config = dict(
    n_head=4,
    activation='geglu',
    positions='rope',
    rope_base=10000.0,
    bias='none',
    tie_embeddings=True,
    beta1=0.9,
    doc_mask=True,
)
MLP neurons of a small language model. Each row is named by its layer, matrix (gate and up: input weights) and neuron, and shows model dimensions 0-255. Each number is 128 + 32 x the weight over its row's rms, rounded and kept within 0 to 255. Numbers have three digits each. A neuron's up and down rows have the sign that makes its largest values positive.
Before each neuron's rows, "fires in" lists the words (lower case) most often at its 100 highest values on Wikipedia text that the model never trained on.

fires in: "7", "6", "29", "26", "9", "27"
L2.gate60:143118104076093120109145171199168161115104117132121151114142130135117136161101162151100142180151088132137140160126130091124114158146140103131152114066134116134090170146142117181128166119137145098144089171088154157145118107148130116135079173061087150124093157109114138174137194147133067198165173124133129175114143132146108172129117124117086201110121135086205143137125119133131143120177150141178163125174098169083101161126077139142141138082138107124116197125159130116165139120134122130151189114126175138093130186152087119130077139116104088144121125158105089156090166010050185155130137089138042171104096105183085179123133118168134095106107121062126119182139106182110177095140120156106085092164178146122161090113192099129112181143127182150155076120062184157114114125133155
L2.up60:099091096112145150169161147160161124088175135105113192092116130163094071085125129100105199169166089178101113135084102161119107118044157119127174143060131151121054126157129129180155130120100110057159122118115151144167159106142100132115160162076141130124104162163115087086149152149166101155085187148069112136129129153126136181080157106169084151137100181098140119143083123163131115148085119114112131150183091119192099159148084094099112170129151096148098126067168143132154146151082112118148148092124121130128113155095098118163090126171106102127150151207114090135144157092141193165145136080135107132137156086216078157129147084101197111123137120089172149178102101111165163101164115114082155162142209111188149142148167125108121157093140121143125093079090140065166091127086146

fires in: "was", "is", "became", "appointed"
L5.gate1234:098070161107080173154166160174084168144081131165128125112153100189145133148192142112131129106149080112143156191139144084088156123150085146099147154113103091114161169161054109120129187103133130074112101153101125104064114170118142106142162093079162162113129145141106088146117155153198086172163137069154163127109149102157095131120091152129173113080102128125115148140136147145137150133087108174204158124119109141137138129128048105149142170133080112102174091140143111113100136123162060123124127162136097186107176133114129086163154174103170152056099145164098111172059109133152087105099036138129105154168130122119121123097094163139124088089145069189061100130150133203131107162121119153144106094143133172099178105153178165132116197105115126153149081119111105139140122081076181
L5.up1234:185142137106140126114171090128234164144135111152093069162156125103103156120189209140143131128118128143140122141140194110134110111094138159101127102160135142195146103149108150127167100126121151103126099052121097143067152109164155171093150145107144134147181142129093145057131129128154076116171165087041114141159117147130098142139127171183102146106122082132171161127146147131148136106183133071134132117102121102133131161149134023124090169139127067125116098094142092162104129171102158116088175088109081112103126195138172119158114111179148140151148197167104138068078107165107109164111101105117138107112098108114143101160101123096177084158149063134151138114123160115086172096155117112082117115152167168158162138073150096114141108166035165163164170148115145179153111062140155

fires in: "also", "is", "not", "was"
L3.gate1289:089139130099084158168110124139094141180114115195071071156176106154129101096102124114084152191065158088124124085154169094079159145138134196169146130115141101180184121179142149130113200150101134099132125169103088161088147069089086095156119102094163145108116148166141135122136103091132072106173154135153153141141086124134167137144118133137166097167173109156151120177115172095122111103099107071167102094120073146135132137161079079095139132149151110115118110203144095110172082152112103163133157180149153135079142155130105059105169148166127117159149114140128168142149067136170031118137158121085139133117120116083109103156180125192086138087118120197168092106180086179112081126159081144133172137130120162106216107175133109089089123099094119122129118098150170134093169143107125
L3.up1289:104124122155123087142107117152137160149142143155164162130169142101143149167111134116073134150160159127094111086112168161056147099149164179142144104104128093143179127181152132186132163137134126148093108102082122102115193125171076086178152066095097154146070171175151185112102083123121166092150139213103171152102085099121115159134028140156117145135134135092162107127139166175090108111108097169180073167160109133151117094112087120131129160131187136137134138109116148150118083119173098192154132173128151155127058212147050110093174169143151124157150139127178097125087137088177053181090198129122110091154142171059113132185117158124095088126167130122121174126187143110117108123150119114182162109122152110109131131128134121134138081143068093123186149132119140116114187136110111

fires in: "2021", "2022", "ii", "2012", "2011", "livingston"
L3.gate1273:076159100127124172125125174134083099088112112115126094130084129148116168073102123182147190149130185059108187068178065126124081097154170136074140169149134106152115107168111089099059082099099066095133075172173110136152105096098119188115104095115116125084122176151105095170134088154112156143096108129167066145084101049140139088117161112198138173104139178065151158086116095105170134143096134195087124103100154128094142111174116159146133130049115128102143173098086132130098155100115117141136189102113220112109141170114140158115087148114100139173154118115096160118113098060131112171107117142132102137121147145152099094099123175169098124167119151099108126152185122158111171114132106103131146154117106133089166129146142130069126139104114103106123153150140179142123172140043179
L3.up1273:152101108102097104131152187166184104138104101110124150094159130107153120171146096137061065123178152126122149121129182125184182207070162094138106139109135129107109136098119180062121177094141120155048141166139135168144139139090132123144092074093127154174141108103168115162167143122167130158133092096132205129153133107121148168102153107165116142108192127106201081111143085090108126088166112126078226121140094182121042124121138155108150062090141197185135141122140091169148124078153118107152109090146119103106119116102130151144090112110086089100105098137094122126111127127165111044140140096170094140078121122086134150155129200136158127110122110134125085100094138169115151152072125095122126131132157144131127187187148179115090048104124141085144141114132055086117107130153119

fires in: "as", "al", "for", "on"
L3.gate972:129121166123131168095147159123153099125102117139185132144139086112096127092121131144130162133187126170150102092178165116133155173146133163113210169108093122092100152128179106103091108087103122185102095150130107096181079143095133142118176146130133124067165108047174091101131170131106146099096101120122144118155155109156179107138152110093149115177143148105123130128065151149106126112122181097140110067133137097104146169135067144083091080162159100077160167180149153157125115146147099112076082129113137058106142061117160101127079125127157115158156160191139098141133100135115162147083105149156123129181093150100109148144137130142217156104066079109079060153208073129141098119072125159135085135183094096143106130165187122104148157127117156044153109175153202104103117170106162
L3.up972:120106137119180076079120188147140162119101124143138116149083167130153084107194156142151169085200114113123163146099063063118131145155089131094158111142120180135128163095127132150139118117149099105129125104104155154126115090080132109104093198090089091124132094139132118132093099126122108128119079040154188127102089133104122153120075064086117116118134153108127066139041105114150110093148151121129131133152101153113173144164159127101081079135137170121082110113174114148128132114152177112138114135173159116095178071084078076111154123100151167131154049082116120070094157108101059120156115128123125190164142076182105132129119179131129165097143095033082140116121148130157110134075138136084074116152181152108139108162158157132143189151112120120103122171170075147163086191148189

fires in: "28", "22", "29", "21", "24", "26"
L3.gate1132:124133130112110157203119149109121131109089125111176075135122066124113124119118075133099136110123114091113133138121137100105107131099208130091118155131118093132150111111144141099132206061071098129094004163113129100080125147119126104140135168118105096178093137148133049187161137146174148098052134142096112111094100035109147120168124158075114175160053123130157159119149121137160184132084060149136194182118118180113107209160101119143122160086099064129113129128131178107168096089111135102117114060137105148076110185102100126145121078151155158117175120193155150102117116137118131142159109130086128149102128155194095177122144115119167108087164124092169107136126127201113116127117138111134126105137135195112154140168089125074133106129091170113135111103087154104137107092082130
L3.up1132:155147122145106125223120128116125094089100158181100121150143103156090066124099106132109152095067138093139144127145080139085099134150119123181107163135130153098126128176149114072131120075140142139139123117080223123174060134080148121102101074143123082124145178161098085151179100147089101091088116097166134123070093133108099102087121118182139176208172183080176204132089095101159128119166146096108151148140064152110121190131174150111097151136098133163134188150138133136148156145133157177173164134128094131074142134152123135102184111138104104117127119138126136152130143109119167142159171166163108173118136090204102116149126167103079129130150137109031147105142148132086181191109125114102106153089099076127190156102123120143167170073152148146126184160113108125094168112072141

fires in: "is", "are", "was", "were"
L5.gate276:119113120091083143153137135139159134094123151161134109179163092100139168094148128133156141129090108132090107170124142098160139166122109119114160149166202187102074164151110167120089123128117090127192115176132171115134115083034151159149103073093173093082138138131153115142134147145053126205115124117190127186119127129173207104108109095172192177127042111128097125204059117092142100102175139117157131129117077099105145134179107108121163113119146132155164103110096130067170120123153122113100152083158097107123092166125105107120056118162124176112106133131081180096163102106108093146107135129062116152134099103164107174135108138146120124137098104156099150140189154149126058142181163159145200109135118089114176135093142087134144156080188172165129106097135171162130147091074104
L5.up276:142179138143128191152139170094141129193116098178144159171113112165107096210159124106110175114157100170140139120149170136158116120121083076119159085130138110133156153095124130136125070156119060109117148128138161166145124070081116068089061084115129125101105138098134205137132103083118108116132143122135128142205182110117089112080126135180155135183177156122117101132128141104093139085111111174169125158054100145152189125092165138089163099148173081141156089123144131129081112061123074164135136129143143116134124160131111102182130180138151132172142158107070144206102111147149121107165131123101079137137145175142110102169157143141116159124072181144140108107224135115104133172167141072127165089123130106153169174174222075069078118101102118174145116106103119113095116092116128

fires in: "to", "25", "24", "20", "23"
L3.gate219:138129039171109099102111140150123160124123177111134148147101106087084167118150161132071099134112147105149129170116163129127131145125160159146168120172066152145134147145149105103114145169110148085162089104107079109055162162164168126149146148139130160117106120077077122106162122135124107137088167114091113148155079129173097095149104172114127103160125059169139130131114094152143088118088126107151122094137094122118129129141062155156085124085143059117166137180094085108150134127085160154094135100169152127079076219205101095127131110077117119182102099160113115099128115095116120130093077166130116159145091115131031185120137141161070085108102105108169070149162141125094080106143155117200091067087204187146158111097070138113136163075105161107141130096113139046148129157137169
L3.up219:135110110115117099136191129121135149133151134140150128140105107122118096112176099078164125123125097088105151097086146155055151163129101219154158123160067170153156131113136133156117112094136179096120058091115183152096136138152127211109111068094147090162143151132133141107151063147227114163131094157110116182186138099100099158125186123094112187110104148107067155160073114138138180121027133206155172126160104155129113128162108127131165089098144083170118093125133097150107113121091153164149141153105131128089163144163109162102208114155142151133151122108130088091135125153147154105100123144102190210120115045155047202144086120173120085101124138071112120143143105171144095100079112109108123150101146137161114154094108136120149149119130145112155102167114105105161161146177143

fires in: "2023", "2022", "2020", "2024", "2021", "2025"
L9.gate1479:091160111138100176153132098147115139145168147122134117164105142138088125132120149133160131135133126136114143158137161124180160127118111127166146165203131200140142122094147131034076111125139076137115091145123107135136083123106134164098152167110158154110173100148164096203146108081062138147164129110137143166140050146150158104183062109187096113127148109114130123084107155095146128162167108077103090191102160127093122103121178142140154115141115166074108176220152132149073083083137144138089162142071138126149164142109107044103088136142092104121118061134134158130193116090136096129111147104087156145120139114178156149096093151175111064129069068181167142127184122111160124141148156114121144120201082111182151106069156157118107098065098107089175137150080136079121103090083109
L9.up1479:097126120104071192130160150138093154168117080110159123116113056108206171162190175148139123141189119155131116127169124159111165154094167117126150179135101134103139124145134083150151132088170182143101061171146114093104109141108099138081097072144099141091150114068129128124084141149119118138137121121119142089101126128194112140139047146123128111074151103137132067118134133112086140103103147219181147079122119094156082156133129193117131147119128102174137125112105102088137137133130124115140095181097145132163118154114074161175108190111030152116121088125098126104079181149169140102132093130104120158117114165133155138149114130107081140094120183101092106085156146169137152139137114177123135106138059101113114130158210121060177152073027078122161095106108197154114095143104125

fires in: "on", "is", "born", "in", "and", "was"
L3.gate1423:062103143117103150154154185134120125160138082180117086175144149078082123113096173177186159141078110099088172094182113068190083108084191107145125141114148121153125091114068108138111118158094151126175151160098112139106143210087097152118149117145161142158122112080121119159091193134108111147162157101128120144181139113152085103136162110134162059140116163177118127105181143118075176106182120094126150104104126149100117141105155144110112145154113097093101147114105119116149107075183095170149120105111082121119150146168187040171125145078137131118167151131165146177183165134109112156151165143131113205093113103116133161135133113160131163072117146148174052138118102109073082066121135160161127129074167189137167162185155074144104161123131126170150107119084106106091117083091154
L3.up1423:120149163150137155138088108078119096131134084170121105163127150110096109136147170078143139142149163184084085192126172140138129056165167104082112166074157133073159097148131088152095082139086161149140099132106102199146173188126142164140152109167125130163099142123136132126092114096152215111070151141062127113128142136127110138112146155113122144137113141153089067134166095163119124129120082140137179097115100122166125100135084168123149148160114135102035118086120165125127087117083119183161097146082117129152131060131117126185061145159147158124162177100090079153132140139145086107147120113174120152138132088087174137115109113197123095109132146135187053098132107152137042147133094086148112150086150149127111114200147114168105173194042159162104123189083112182128110129111118

fires in: "as"
L9.gate1243:180145083140107145125137164128143131160129098102167130116122120129069187145069071120188119154144114109113122150183167119169135095181166164060133124120105069118126137139108083158137086122137110159120121175106103104148113100112156098110165164146125130165128132061155111110150128180077104203157141117150177117145108111178118158171098091141166114115136140130167170149124125137105106075146130161105153126120090149050118087178079132104104099184097121100092133126119154139088166133146171178114094048094116155150113160115169044102076119108131137148177077206146149202139092096071072158154113108109096120099122087103084180097153152103110087093125154129101086105188104109143148147183162123117112166180189167097134133090131085157097081079115100127170131118118096132118127179055102
L9.up1243:157097202119150128172133128137123126144088142105177092052132151172146176172174102052127165148133139145170106105088111052084082171085131082086119140153129145141180160147119155149143131107151120095146143201153075159108141098127141142151133105173154189123127130142129081160149102144114108169106096123180162126126143143090086108108126087078128111116178164114170148106099068185116071108151114112088169110092092163157155114150134160103077150172115136083131072116133146103102189200153107143130122069202146163137168162175129097109132063134137155185103071121172157167125139143167078171105099126147136101110133170096113139092122101119123121150086073115127075103115050116153119098115126084106089159111126080120085083117126143131118121176186136122079167125151074086136153164107178

fires in: "26", "27", "24", "28", "25", "place"
L2.gate1272:099118100071075130114142148111100120167089128147159107151117075087134190213132150171116146099103121078118198122118109147085124159095115128108116124170116129171128114140165136088163130091118089125129051142119066161104153135129129186170101181137146117092136140187099148140172118131135091058067107094108146167142107130157163098131157124097124167127105159174223133118091105130097128104122183171123135129097140146090084117120090111071141169114158150142136116143126102160169190125154129109159193074089144102081104151209165127149122157134138163128164084060159127174123117130106179121113056151132082135125150104205105129130114104166140146084152099088164082077106167180112149128120164149170113093082155208111184134146128127094150108103171146183146136151108147086151062138114100
L2.up1272:190131135101115152099079124130097151093133142127171162151119090124188114132103061139143140154088109024140135172116200097125136154151119125091156107170176090072093187124129159129087140158075127093172073176171190159189118106163133056126098195133087071145116164097111151078140152172110095119148114180103142118167157119103127154164163088121194142100109086139140109111181080110131097090123083118161148148201111072126176142118078152149114161139113127186133060110131154087127150129079131180138109138125177141121135173127080112106133108153149181106190093121118088083164179087104129143110135106085133142159158129146087132115076085086174103164102096112128125120127112095142129112177125145083166105091102094157105146114092133169151195074132122091112128095113102124131157150095138